From a checkpoint of a small transformer trained on Wikipedia: biases on query, key and value, normalized queries and keys.
MLP neurons of a small language model. Each row is named by its layer, matrix (gate and up: input weights) and neuron, and shows model dimensions 48-175. Each number is 500 + 50 x the weight over its row's rms, rounded and kept within 0 to 999. Numbers have three digits each. A neuron's up and down rows have the sign that makes its largest values positive.
After each neuron's rows, "fires after" lists the tokens most often just before its 100 highest values on Wikipedia text that the model never trained on. A number after a token or word is its count.

L18.gate936:545521529515579484472396421454535479448490476449569545474578476521478539422519537426500595596428564556553406484425424555513538490466475588417500490459601505606590495559523440476416480479562473543480441506472496539524451549522563592529517524459518520519504582525539481470565511484557466517535519420518602508461484574504542544569454457544506525492466457400521432475563531559515417568498
L18.up936:532511494572488390555444520527496507504501517460570496477571493559485506460487451456525463465557636483460475466519520482510581621541566486532343600455422459440523459497436511436362452436435529555462416511469511453491513506526426444457507435462562533397450462526532599516531495504434538495502488492446477491532558531480521417453520501601516490457479429504498568489458514490507451530536
fires after: "l" 27, "r" 18, "c" 14, "a" 4, "st" 4, " st" 4

L5.gate135:552462572496362462448509498488542506454422463440469417509481554576537525486494469502516475462433604556569398439461403531435528470435506508504564440534518459510474525557518480542522459498535517440530555576490420473481560495501430585437398434585486560482599445482571469545512434562410416529578546566560474580482512487546493492371525461537528532518533450526464538487545439545469456505485
L5.up135:599474521542460423410588558500482528520523463501549573442566490499444475528463494468526549491525492482521438488494491533493456549396539480451456444512506468517465504476523552591539450546497452451413505468491548545604474561574520556439366547485487503471472591524517421468538592493522500513560408564533494570495554447553526439535535603532577564471544450501427417482521437504481475468521
fires after: " o" 36, " G" 10, " C" 9, " b" 9, " ex" 7, " D" 6

L5.gate356:542519510470491498611564515525460489489444494500600495602521388497418574481501472469440404480426427482458440530576534621460498518506495458401449469452594537489529492484522556396458540478572508514483496475452619524452602490468388521495564486528521487608509530480474511519616498516572533619446471568579468579574487501472582451479465471483626471600509512504518506533556508512498543494516
L5.up356:511502523558537499500569500428518596473469577593465432470395513485427457519497521525552592527601409528531526530552559498471500468497564450527569586440485578476597604446534451500384530508470506416531399515359512545562500518463466535480490449456640483479573492583446458471447547494488498526474608488496513473530525596460527473469494491507577493592416493433434573546466515427461561500469
fires after: " (" 18, " Un" 15, "un" 14, " \"" 13, "-" 12, "\\" 4

L11.gate55:625408528495565551492578488540486429486469506453522474506544512528521453464551517470555545564432435416472509497459463547449567473540530608451495531512506396480532443549622491423459485552511591578568515534601512419545524520492504513484529421478507524485595623483538463483497448475555464544532501491544515511456405515529528504472499464522570617408500477480469435373524543543446536572565
L11.up55:510450559513548444545496440590541445558491516463520606483481596544520480511437513510533545568506482581428511463507608357431462559539537488490483609514393538498521460481555550470493471395464485487565529584499532517535458554534556417477459459410448537456521486519566555488475579551443457449486567512401479465429529477486501475468568576585462630562452500492465520544493497539627527493495
fires after: "r" 23, "c" 13, " a" 10, "g" 8, " p" 8, "re" 7

L3.gate606:552430537519475530456460508516483503456529637555527569424508486583482462382537495479442439542546570482459491487528452465538436466445517484537563503454546467489422558537479448431510479505469529520453552499534564469466478508401394614539507584526428537461566551464442558519493507421515376468511497541547503441463522548475519563648566447472449494441368556428547509424456594511452538565415
L3.up606:441457452479433533523541605442463591437458426520508472481557504482526487494478481446434481510525507491548512513516512482537617382516567514546484459486547431523450629518582580535405446567554498556449529498543614436479423473500436502589466592457498486432454498490589490515483507472483555520579530502466514406500538467510630517429526510510538526486496486519440551453508529585465552410497
fires after: " b" 20, " d" 14, " B" 12, "B" 9, "b" 6

L3.gate587:533535488423477542414590428469457480486396535445494561456509509503479524520497578482524402489495538480512526514467563419537495519553500498508501425527518562481440521498472490449594446502536521453437489504472488513536472535462474483467519457528478494511529497464587508566481414523473447458570429483384544460468497430425604519571648473444496433468458514466501576558465541477567548481547
L3.up587:474489508500517472566589465531456539456516586495482538462477412503488421572512566483493459464642464516458536497569533452414483532500506457459491479476473438518541504433514490448520558491534534541574446440536516526420590427536498505576593465513416528538465414590467495453491426471561541505489574557429514475491531526453483409533522589412416540535540488514508421485538413486519510569624
fires after: "u" 52, "at" 24, "un" 10, " l" 7, "ear" 5

L9.gate344:450539570556452511620561386528443461603496434561495520482463505592499497488501495479577539427500535464574438507559497549471556563468497523490484501433561496513458555558541519555550475478449488505512522500524538569403596514578512487522535435488446554481591567599546563470595491451580448402469554447513447489512428497642560497531456505517575406526505512497523460492503469438479419504529
L9.up344:508524512527433511548632528476484593548502531489510521516523458483511468477484486540450516543549517514510543526537442540432495469525541435457571506505400510495481453544452430518496530466518544453468574488585504594507443528548538525444510547524528431405491501512395527471488596486474499509479489480452562558487476553529501526478541521377486496469466487489482499471638485477443449463539
fires after: "i" 19, "u" 15, "en" 13, "in" 12, "et" 9, "el" 5

L14.gate397:569467532492520515458391458435604403535380571495528487503502523480405547472569543414488337511590455483516566501472525591416470509460457532471436475516474529506476568500497578458433496430491491503513452422510493495549459553455519431529514433512510552517564559438545452496528552526579491474505503516400524565542407417540536521485396535384536538487550519564527633481603598476487488545559
L14.up397:431480445439563556552427465505517447454439504497536564510519354466494530514516464493611512486433559504463607544504470634567496519525466453495512514503518574450493492578481595574504552470424464586507590309551552471505567485556475485504544545523448531500516447595477478460498434484472479529625409568533424504467498554490525529541512482526517489509536404468556477429490512588485487530544
fires after: "." 71, " to" 5, "s" 4, "o" 4

L5.gate863:556488504508479579509511513523442439495502515489520516502505439574412507518549470469493402500434439502459482602516567550498455518514480516469418460449509429454576583532586484429436505586526553576475461569449533487560482544515458527480539529418549491489550540514468493476628544466575491591437551521559434501461428590496544571427573492437623507527505526502552512453550671406461441456587
L5.up863:465449503411421526452540551461500568549472431669538599576428486555407456443548490424506493527601531561475548503416400587504477522484505491489455510576436496509470511498466494503415557539500529421464552566471511555484491391464559449462505509463534477458548521477514432475520515437522452458465510492519438365503551566447522463498526426502568496532515452481535409516570494603410509518537
fires after: " (" 27, "-" 14, "\n" 13, "." 13, "==" 7, " |" 7

L3.gate914:546542535529441560561441555392569457464380474575562502402542479510514574475628593441532519483476466460544419472580503576532475475471477585543496474424511542501552530619498596492503546466552477461468454535506545550549462473446520548405527521538570503488369532491525499507486511522495498524569516438473562600485452577503576543471475543463622529542483464481462536478497504499527534508509
L3.up914:494485515529478575557432611475524381405401492521581479428483468486549532453488581500515515515427483475520541461522471593528510549466477454549549566559571488544488487566411583503499572493534478472565436458490521521565551447520563520440493457542496454462388494493543566580483475430522616451498396433468531545517476554484511523490491495565528503543469501437483521574484558498460506490447
fires after: " t" 22, " F" 20, " T" 9, " c" 7, " I" 7, " C" 7

L5.gate681:564488463467557472505540527561488584461452577496527500502447487590489477542493601452471473563458472477465541542542501448587489509497467497467530485519389610564437491547538448541558532471450447561494441573519507458510505538569521485521519432455469478518539521465438558500503494502556502454412514521542560526479371492581488469456428443472595385466439482516545561391529478502451454572469
L5.up681:447485462548535459563472500567406554439493561611571449501494466599492486585500557490500594552442508504421500571531537476552570487513511472451501477395460511453449467524493469539576534550511459536503490497497512411521505484565479471551593477501453529495554559462420579489436447530590516428404527437522584546474447560526474487466477525415601481483461588506557599498536496499417411522453
fires after: "." 29, " |" 23, "|" 16, "\n" 5, "-" 5

L3.gate39:490461514573473463460530490451496466484493528527515516519519473611513532413483464455440572530484580438573472480459310509467514464500502498527493492510443465487581484553476497490534514526516476393496623576506525518560589542538465485497567518537539561467476548459496506550512456522349544484522475490470495485476520449546613482444594475502581488514435491686519579504434469567484558515548
L3.up39:518519338511608524413474457576459534559425448504577487486499555450517489462506513487432652531507478492474570567441434618522547475442543483539554511549499458555457616537639552565593426471569442489467459475443557486556486474493476462460508464515489541510472509438458529504550536506597535537495537505561503446523537488477468508522532539511572546498475514495471554491503494537505550584524
fires after: " B" 30, " c" 26, " C" 17, "i" 13, " D" 5, " d" 4

L5.gate778:469529488538515498428468402456462554524485484527403495545501501580490513545507472536574553544570480566591507456517443479558394506446522492533430551513399515393522429531457510526449531524467414597503563524436512433498427499470507532519499549500543541465526431542467610498483476466566547506512548451552549477451566499485468619501418455502514503552529453479533549443551523455470459518511
L5.up778:582447418465525470547490461564464478523532540582546526523458390507520475464499485575504481563519443532471419578449488484449492501428547516560513476506499533516562473570453422570450570496480474541474526502487522515481534516564483414485556468602543460489502488485511517532624496512511562458548552557538477529481457366388528573534502403481471372610430462461507486458443572437443433439502
fires after: "c" 19, "is" 14, "it" 8, "os" 8, "ct" 6, "ap" 4

L9.gate853:510494561459527469491470538503586547551403583580492516479538450589386498527533476549560434526521478539397605494525377559467465487527508520444476415535513435499522448491548483470496424628554406524508440421585516504465463513464535552515543418460539619527529575531488487475477479487528416504509616363518537444533453555555586537446455515510501463473537480417554511582505502448539449538550
L9.up853:537438479501480462525420515583521524515485575494498441438437482533493566521496411504543500457493563515410461566515531462426443504415523462445504472518514424542401438494457447426527472408545590500477518483509540552436507419467620521517486549490555509540614467474536510463488626554511484494481537455558501500569497603599476537449495421438467441467498509500509550448519303448486548472512
fires after: " a" 21, " s" 20, "r" 12, "an" 11, " p" 11, "on" 11

L13.gate528:488564512450509616575422497413495514479475589554488551446525435540392427493475515483600581538509467455455475520464430491421489493558471524439430458575467465506507427542571484495511530498416514493510448547509565500509499552454497537614405522487506545442535527542534504541445564434488539489509509529505465496516567381454556535547561552558564528544423479478580502570461480564490476508499
L13.up528:510426518506492506498505486550547596484432479480451447464558460559538545531528536504550537523543515510490499546454476494559550546489527455574436582438474563498584473526468502487407478545529479502497426580469516425527579477431476604543529502511489479467525535521438422414449465571434508529627442448511417380383496465481468434532487574617568570520507539547528430582488484525543536539553
fires after: " w" 16, "y" 10, " W" 10, "ac" 7, "on" 7, "uc" 6

L21.gate79:508468467494438543524597459472574409420560459523596470553455499581412506454465565425414499452473542510475499419457465459484498487467505517443464489481453556515592581549479531496494451405542519591415393444566537522475396502495421408514491466533477513516486574466499502399414499541527495506516532507518561511565514471506563539517524540457459520583447509505550412532532518498460449554524
L21.up79:430436528500457532603517539465491525464508461513541531536489547502515513470512532536518597450511554427506574590486516515399413451461478447561470455410434541524495460497410577510471427533491516505484476419450489475454507544552412513482434507445443435616492329521441474636426516532512364505586434554482502607548520511446519472480517497465529512429474578452521537482442543524536468513420
fires after: " M" 28, " N" 11, " S" 10, " s" 6, " and" 5, " to" 5

L3.gate942:619458487422532472541507451539446478531505475420537476485521475551463490495544585466439471443498498397561531552540550569534492369503521516584508504514543559467534544516491499464498561595579469456507537464481470475561512397487494545507428516522580548536417494449526525436429468484402536459412506425521506510509426536431478555579487446517577407509408526454575564441514441526512551451429
L3.up942:559536460427521491532482402478468464454579485506562410521448399548543554486481523406463460429516486539480535502511506543552510492452522506498526584573544506432457473471407504434485553468465435512470466466561467544489458532455446467506488477438481471513521412488463452410486532517465527505530532529528584562415547497611463436528422516509475525474618597558421486519514470419528451455554
fires after: " b" 14, "l" 12, "t" 9, " J" 7, "p" 7, "a" 7

L11.gate925:457435587485363511506527453520435473427482448461577516522479488490445481464558497474506477429425514488478529507500390541508587409487495580446461509533538591546480482507420460583508505551519467521539617528495499429468461565530505485551585501391570497567558559509565504475528520469518454547448388565492536465487506559573505501388465634467512467500502515437536454440464454467544466536442
L11.up925:595467574526533446481589516533432546534530455536469531475453491430618501496510480535538438540546500515392542429488509379515485463534502442431496507547493423490478491384511377524452430458469546555529445530489484532495457557467452528422438526558532497503575443480525478518506510478459525508500452404482517490469597515465500416405474473548487532520493452484506445464505550442555495450464
fires after: "ec" 18, "el" 16, "in" 10, " T" 8, "s" 7

L3.gate109:569485622482478524524490491557450541520455536427444508441493450526484494522471545547474379448581462417501546520574536476456536535511471514495490489455589437510432556424498539447496473503514456477554519493626499524525450391427471492546525524624465462477490489444550526507487436561535581564546555428361507536518436501459549513502492524485549508583505554486484479441457550524489577439526
L3.up109:458527540472568509446495503520512451527481582514484467447437465524447564546505466516527458488575433543582574521538482557461473463532467557492503460527500474372469468367421433394517487500461488420505500457600484457498456459501549419482564401496431509587448470507457539587498506472535506498525513564412460516438494526455485526461478472392484515547523536490477481496414485409577435495400
fires after: "at" 25, " l" 20, "u" 12, " ex" 9, "t" 8, "\\" 6

L9.gate735:538509564505511466513468443476538565392455642509462500532461575490493517585540563449581430514469552500509437470560460641536484526517464454462437543493515441504502542522569567427429483504549451472554411468479540531461497550464473524482480554524500568524515517543573431499515504494376474520513440389541558559527480494514530466520492533471490571569467450511552558415576470479557462518551
L9.up735:475488481573438487364525511596440547557576467393498479505419529487541487456502520438517530523556548479502526505464519490530579529473553521489407584501434608481568504545404505493460466384416442508489553472414544469411550486579505468444579590497434527490527516488398528516431471450494468503530434491586436402497487499489534466505465503494530457519546519559480467501459415516545452578475
fires after: "f" 14, "h" 14, "ec" 13, "c" 12, "l" 10, " F" 10

L5.gate188:521427576575487619470495479519471416428540521494540530489480479575471542531502468529515493535483585541492482613493383538561497520465481389445445573473446484526552507578518444505441566502488504489447497452530539477542478530545419584453487474443573532493526569429503497519499462373542406426427459476496500527443376510450496577500490381541476467545454577498524538459526516523485527568472
L5.up188:503536511477477549477493474572485507472446520514481529496438521569482529508432494596482525497505559525506461614477406505556539525528540478466474595476416553539525523546501426568491534507500523444471554460545491420574494446529499538555530449480511491483511469551442495545442547431514444539322413443433508497508464512419508520503462500495413481511485516452671556596481524542434507460492
fires after: "ro" 11, "ay" 10, "," 9, "|" 8, "-" 8, ";" 7

L13.gate891:512534427484443469481403412405537519482466505533518509394472513602425519433588498496461445540503491410488500569512483533508473500451458556470519416542519492563521475588463460380420496619514559417495399441502520531484478562533455488531587573529499537520455562528388472510472619448532529508548448503455563531484470543420520533461498578519581565495441522539437446588493563422532556535528
L13.up891:463625478446559527431364521368534507481459458520446529498538577487436591500488508468473473482421462636518505571485421486592470519541522522444554487539485436562466538558521430536510522503612485491500474495517495564485458524422510432553563510477440492483482469477510433562511485494565575450556502560450457544583486516537531482402535491482490452504496519609511462508640518522524493549488
fires after: " wh" 35, "er" 10, "h" 8, "'" 6, "t" 4, " T" 4

L14.gate737:480512512461491480471578492506621553557500462551554483489531527484547472516499465572507481472490424451513420494531466425412511552480449467563441516494461500483393552564534514585424479512416499498484459596530442574438569531558518394576516407436622484475433594589553550481476469467460390452415486479436426478442479481554651491529430602530521445542496495483476446476519538584512502542489
L14.up737:507437469506442528497545478509483483571561457444502474453387634505555521504500547546525496457471494506516506467455347487448539506506617501468522468519537525497499469452451388582546494423505554440421570527580450582503632538561438467491531518456500511487549594585496402525490464463526458442455488476407495475506478510469486397561557513538499386394576525438486479469423476511468467444440
fires after: "z" 21, "is" 14, "ic" 8, "i" 6, "u" 6

L13.gate796:508558534463543532498566470472489438520536550554626522518437513538415541444568461490538429505540495550550581558524533492427472539420487527484428485534466507487516441514470452471421440516484491560471479535468580439524498471433437485501569533605545495544499526460550568483545559517584574488478564413494490568529559439553572546454447491446543514473419414489443528412512512531551388575545
L13.up796:473573543509623418513532487514573475481525472525546628495538531477513447458470424514576408523402536413497457478460475400495439503531480452440449529524493501499611474507412411493459510503503423493563541564551548498500551501426490479499424524416536464480573559546460629483578443453475585486538480494480483517579542492466520535503458439552519456512452429548421446491533489480548527441561
fires after: "is" 18, " (" 18, " p" 11, "\n" 8, "ro" 6

L3.gate110:515469490513470519508516494510465540442527490541474452537516504519443465479506537512461490534470494578507537563563393454508413530407418469378403458451497418499454555401471439467448494466601505528468514592528550562586599592584478429401465495513476487521534454510478447550616491500490469465556466535546456571510494462505544483422563478442483505490400520520513499511491547460456482563447
L3.up110:497477388496538502612549453484469520455580482407498444531476534483572537487495476524517441530525466519503415527548501507548476485439470495501487512486597483464436459408479455504485455505578502547556520476549508541502635564456402496513517486556435509459450522528516521530555560523458420533518536522552447610567550410491532522474508534519451553460536518534520551460480481424534540455536
fires after: " l" 31, " B" 9, " r" 9, " n" 8, " se" 8

L13.gate449:462498536549461526526497405608497440400443574498495476531477504500556504505516533513513471461393441585479465467511537578548546510513520601549451419519576483554519506577492518445441442492551468556535521513483497408544492515454424563510595472514515514528450505562566524475485549471419570559436432469493598453485560546498620495527406556606560593406518434461471504505471495479517514583592
L13.up449:471649507587504530467628468468493530452491472518548488550473493551514521565564549519472492613482526550415460436441477598532498471527591469453574631599505442520442476434461472453542468460529524453509461501441514489500541429477499535442514490498579524487375500503569497577498436595477533500556420487406475582494530566481509446475452500538553522547555425439503513530473535489493444584424
fires after: "r" 28, " T" 13, "s" 12, " t" 10, "g" 7, "u" 5

L11.gate731:458473539449587518543471495470490487502508465551499433537470530551449495553507462437585484464527567523502466503556547424551568521408579530515447544559387521496540451543499586472444453465575496513426510507548420564545510449529439588527499531503503470502453514562490499519396419488494420543566569558461466522423471482535455517491602521514532514536439444459514516444533488463448548575512
L11.up731:568527570511491441481500484464449491471537474485599448497467631524502504504414489422529477544430419466492377560494428546388476583455513465515466477559464519551561503519478495542500471468525461492485543540453440411548576497494478439521541361527507519579551437467529549529464520511498504500522551526474419490522570518566497514434579544542447485496559448488503543544660432593584536498444
fires after: "o" 28, "ow" 22, "as" 17, "ur" 8, " of" 7, "or" 4

L9.gate680:495520514559476500613555457475424569491499467511580436560500471588498478531534574456507487499463620575480496591511496475471456468466451569455476500422475608579538612565594530524484538472484561499501515448489549518626585412562398544427427402529549538434483540487425505482529463556463435444502489533573484539448527458466550538502507472498546539569442537497581509496525467475487468469510
L9.up680:528495439504576504470550515442533515534543514562479506511391477499611545530545525552500503549445494413530506463480487504504506481431424565460468558503486529480438446483502604541468517502498395481547440436446521500446467473537478469431561460446520453513520460502474463575454514541554481505553508507546460544468527368492573544487484577431459535564483527452505495443446616532445650390446
fires after: " M" 34, " N" 14, " n" 9, " L" 9, " V" 7, " l" 6

L9.gate827:527503544506487460571444441465519526507514478517471565514501518526477527531568526452556427488409584562475471472430412572510481526540512574530488510463524437409577497514499503583556468559659419515438479523569567563574439467489548541483436507517555531537558563447518499517593524534513436473475518468469481545518408488481482517463489422431608533560455419478468503586509506464536423570554
L9.up827:515414493542497488488461484578452531561538498451547465450485479554527524534539379519441391484478573443440600620600467477477446549460433493442521522444478532492553475462542482448453457488487526499530490488499487475466477480435525424486417497655481482543579550511604505477543542458488524509581561564440444470455496553469515679475483402481522482480397510506511527528579487430516485546555
fires after: " com" 26, " s" 19, "p" 18, "er" 8, " a" 7, "oun" 7

L5.gate452:537507585459417537516534432543537433487491404499477530474476569531477502510519505530469433410509460586489539471489537475466554561517477510471486566435575547429442488493572448498513543456491492456510494494477555577415498494429476447543514530582535500531592498487592542563422609468528557479574491419443515516498487467451538521541506496476524490448417493486492572555439408490608541569453
L5.up452:506488494508550488583419471480489448502415536438470453518480402432552529583491510506496512460573525607471601541482471517480433523561575563498466541439454444469489449512550432426439499449524514519420489499512435474542522579519593469451575482496538542474388563494456583582544492528552498592485570476484435534531429530401594497522452430508438520489511545460482485445599465380542560520573
fires after: "t" 36, "ver" 15, "m" 10, "at" 9, "u" 6

L18.gate312:516502513473488576540428390634579491500422472480530482465534478560473483549532542520508491465481555466533511492442510569460612572469510606526508536427535537473497455494528528412442414503493447516435509513494474446553492439475469502483587554504451558469569436521588534477523481493649396505531582433475431547524408425474541368518529515498469542472473424513459513468591496498552480480611
L18.up312:612555460512569553503457520503511546378562447591496429438540471485499411479506485453432421488422518541466527483500436472462528517521473516527483602537508563460520410512513586562444537487513504600639423467474475464517488478473448539479467518494504459377477550564513536522507539421432536538506513524500402516589491464484581397572560545573535516455366466499443484525562570471515447594593
fires after: "h" 23, "c" 12, "^" 9, " wh" 7, "r" 6

L11.gate566:475493620528545507568490490367494495540497498511505486494507562493497498547505487532507519425508470442510404526457442492466594440426460389500319544519470524456443523499511477549527522480521537496482532555524505559497490448563503518527553447442571541483413431499466552521435474441447374508458599482560502515475449522513477601477524517491591472550454497476553588491557441518530529645526
L11.up566:447470501526423502503539467533423525521480486555539408577492566449572459530481478486512470465573519458391516424593505515578616498506548459377504461409421525558487499531536458459410506448534573507575475473571437464487478432528435513508490408465590515483518498585551529424466552464447515474439492474544531500566511506509508539498633534488488415519517565460562553506549396489535400585485
fires after: "as" 33, "u" 13, "o" 8, "ig" 7, "en" 6, "ur" 6

L11.gate710:455537605507513498552495392540479516502512519402524510539519557531472498528515482484481472509427518525470510541550494571484572564461529497473429374541558484479573551502521578444469492478607462514515463542410515559427499476494510486450456473455495577501455544541500507521398463469592445547496589497481492453434429488541467580495552550444568550541438450404433483424531412488491523527541
L11.up710:513505484604423409522579542532525411475517486453527436555495609498447556514463517477556516449507544420453442474521459520498528569476496380525513476509489531550584423570520551512501539468533547566511517522577502430526477515454472475478526458538508548494458481448571585511467551506588447571545555532431557522564473379519430467432520473555400536540482342441492508496523533463486563553429
fires after: "am" 20, "as" 12, "n" 8, "ur" 7, "z" 7

L3.gate737:542341507478469541410434534509494500439467564508500505393521485538504529473491461513450511551475464425499633521449441456524432559473468505464505516549514470426468405481561501541477481460447504455500495597508485520515425541517456447488611516528465566493545547522559575494566509489441512465503572435416483499474502455537523468522535406423496619415455507505416543460500593536480575484565
L3.up737:464468479534511538556399526475589515487541476540523489458555460519581486410415485419470506375489694510472460425526517571451407455512554583464500520548501461478475544514519434496516492567502432445375512594535509411440433485496519357416488522544573518489459539477519487505505495537468540469574516530530643474514524449540607478460460473469441573433519496488449496537425525480605468617461
fires after: "b" 30, " b" 24, " al" 16, "p" 6, "em" 5, "ar" 4

L9.gate81:570522503525421486459492510447570461555461500591510568515554466483507595461486462576499405481477451407559505489564435530492463568493502605473509503520429437509531502556419451613512483464461534528547495478565459487513509599432451433512466550605469551407540611453476424507500498521519564596546520505527432522485421508498551542500477501538600587492554487521535438449500535461483519575511
L9.up81:548435474470483585545438534552420468519436533446518484483587460454541504452501487567439445494430458457521500494482516542539549543503493477439488509454495462574435468565434469569489528517416535569592478422551563522508595413565481507447562411457535464578540495430429515622476496510453532551524445470466486535468489509449460541605445541481525529593480559526438536425417501527501523562584
fires after: "s" 23, "." 16, "$" 11, "d" 11, "t" 9, " s" 8

L13.gate327:481512552577514466555473470485531509522532565418567512439456461645381479532490476446494529511460425536381495558531517437538565539534506481513485563484482527451508454541476476519494515536505429406542466481585481545509455586548488483527555569400485550434475483541506585442412508604481480479457560496472557520524459456562541520549468499418494473480479505502553520518416515531472499415546
L13.up327:451412502423514538499555427484420670452544529397477413447508383474496511466544505531526487550522450451484538543532461490386462545461423452537473519496537488527400564454500547495523510523492496528514520514542552476516471544571438498536554411464490442608535583457478538439428407457553458526508422389496532437498456475521551606514546537438547504491425484413547574554381497485449554471482
fires after: "on" 19, "\n" 12, "re" 12, "|" 10, "il" 4

L5.gate851:508472453560479464540518479518460503459496481476473560510461436566436534413611487421498426480512413530495473521556552459434513416433474504353465457481469503556448473532456468500410535491510555528487459528485568536483510474495471574470511421421506475517484555596472525479490536439549602536432494466546455545577593535520588554563440436559566416566487420395451531408560563526414489498570
L5.up851:539504464513532518534526502566475518530504484576615434473493479422516439516551548488545437507474518455450485445438564513470584522482518459473525561472519581424488551477440409449406563540501520509470557588540598548556569486534478407383465461440616441454529389383534571587554523509473511504550502560574472443561504505507556488488541470526525417479482486499424544535528492562463523451556
fires after: "-" 32, " (" 26, " \"" 12, "\n" 7, "un" 4

L3.gate547:539497631554465518550472572459565506537538537513527548523543495459600512565506417552516488448420524548494502462561500481417401498520455498489484554510504503493429448579534562362504527492443498525439440431519518470550505533518442471427579542531533525431519545549480587508468394508508565470497459415503520571513427466485595504452518397564511483450444538555483586470443529583558528534434
L3.up547:584497554492485535584476481531473486581481422519489567357506529422551512609527563513360522515451522528565568441534491566514459493522519493540497538419505553459464547540605442437482605479525500503425560528505487468556485518656482499589504538464622489473437422489401540497516502542521521474506510536511503513460473514517530389360535441488429530464477554550488548518575448508515520496545
fires after: "t" 29, "ri" 8, "ep" 7, "g" 6, "m" 6

L3.gate301:553442516489554508541529530478447442587498541500537473441513520602561553520585511475503572453429517455421477552593421545461619441527480444496482487435562518497510530549537599459434484601448441577448566442494493541537502474533450513501489546474574433540461526414549483486587455503524499397491469473510548533507495563424501515495509466541572478602581544515495512399565521472581517525470
L3.up301:572481451531512424419452471467463479456556481444514511539441482491472524629445444471542475459474567498411546549535508508500505420467458472507514476561594568426457568485444509475477512504462467494508418550549492456526468534534523451487433458440537499487540549575471552459477482503447568419470423587449478589474471574471437545493422449574555432541564524503490509455515432373602504491630
fires after: " b" 14, "r" 13, "l" 12, "t" 9, " J" 8

L3.gate233:529498570564396436463500489582546555432539508480574574504489552553533479475490450399489431482528520488455441577519418503459463411424509546523474435554526432499574460575535555471520527545625450533478490552477515555430565510591422457445568452546449544422502489502485471547563461452433547515502514534523457470536451543462561490581531452476519610550440531513590545469519551523551527575538
L3.up233:541541490563431537567516476496525593393509423540464549584434592477547497570389461525531440470565591425431489551536475495506541399470559499513507574552497475488467427519555529502539527574641479549434472546460516463468487529554439485517526505480501563505549627513517540466488416498517543508561453525536460439516494552529519469488547537427391519553504574456589516400490561491593479498415
fires after: " D" 28, " b" 25, " d" 24, " B" 6

L14.gate501:458480527526535514547589486585558453489485467535506506497489490552444531555502511533510446538506543534410527494469529452535528484470450545429502461531513367533555503612510467460445478527573453474469443541499517480573501527506437512469581542464544505507449454549522449529392535488453434472591434476450630530588494453465500512462506469491556574464493536504466539474401504407434512579488
L14.up501:514459400522577477546591529469582547532552553514533510504464465453429582522441468533509438436455503433501480475472478531562474539502434501456563555478508522604502493451436498494455433507599500491493478490439527397498461440461441515426477481462493496522396455479514392518480467445491523476592512508449440576566480528555510495503493540505425535490555476489438417445576514582546595546497
fires after: "s" 21, "u" 11, "p" 10, " A" 7, " U" 6, "%" 5

L9.gate63:553480501472501407570524469435552432563400453522480519442617539572443441521418539492492509501522456578441485479527501533471416448485408516532490536500528517500561480508568468463425570628424519502480506557618435316521555509589501532501523564470509494460514521499523508512489498542469478474510438551525506460521461515525566595423547472529507555480473521513436462499497383587625503465572
L9.up63:485585451365616442459445521453463565554510519505514545537555589443425546524530417523533425526502482565456494527459525534475516566451592509540546500528515577479544509522506455572593560498512487551497506521446566450397478475520434535519565507562404520535542565521473412480559481465474495571548474467471512519560419536551513425494549465482544438540501506498521508532518431499522474521536
fires after: "ct" 27, " pl" 15, " st" 11, " T" 7, "h" 5

L9.gate607:504434539475495419480417468478496539499455535525530507546534522538558450543541493516539594514584470546485447474467499469476466392520440442442443541457463438512518534546491580544522522530480557563373639561502406506452455599482459436414514527566529556438509524545494486531480602533516531484499562441506602559465529501512548636520579512525494500473516512560456564430523436470418461493524
L9.up607:473431545514497508515517504506493528536469597560424594479461531449545470538443507537465450452456465472493509489519487542550491466447496460482530467472531401444636470469420539502469557524500507533490566556543520430573467502497494388500568488427533449463506465506470569572543573525540511533412527525444451477424499531576527510443524545510441498586517448483456469430463578530462551521481
fires after: "e" 33, "ic" 14, "c" 8, "am" 6, "ar" 5, "is" 5

L18.gate887:524462476505467457506403499488540529569542475534480533485646507597464523502534517532486463520500524489401488474508393496406502438428418557460472594543564441510542480587496428496385454472594540542590469479537528519576505529430496584517583439521456452487503483496532502478555600539531455468427461476565543491516468537569509562534462458550478486483459510484550525435571530438526489557571
L18.up887:491576528533426467551572497456473636553444435425491547505493502478508535543478568471418540566423576445475475534480405488455459524519514501488542581552511452529555515531446581546499564497468528564444452498380516498409478553467426456521508493463515507576478549378491517491543545544476506408449525526480513400498583518409403554533511489605518515491455495461525523580474478495494543453415
fires after: "r" 23, " n" 15, " N" 9, "c" 7, " b" 6, " st" 5

L5.gate606:525500507579425518415456431516580481444431452555510357513547487533488538468477534486491435473411473497441553572503469573481537501414494485484509559472528513562535535545459450556483538476456447528458513551454559559547651474547413582465503449591538465470491519465454529488476507504583463448475452501561458544533558481463563608470540469531514438594583567502460510546542436495470424567462
L5.up606:546508487550508484370538462555615458557427485519495435493538524502588516499471514458500488495519567513494443500443442460478535471504482457506505553492555502428572505505542492577484415605494538505608418436369549453456529535485560468567589511593587537536556477475548524519455481468521465533539497493554442464519518562484510498521464477482602499432463471455508542543559450502528599486535
fires after: "us" 25, "oc" 14, " V" 9, " N" 6, " S" 5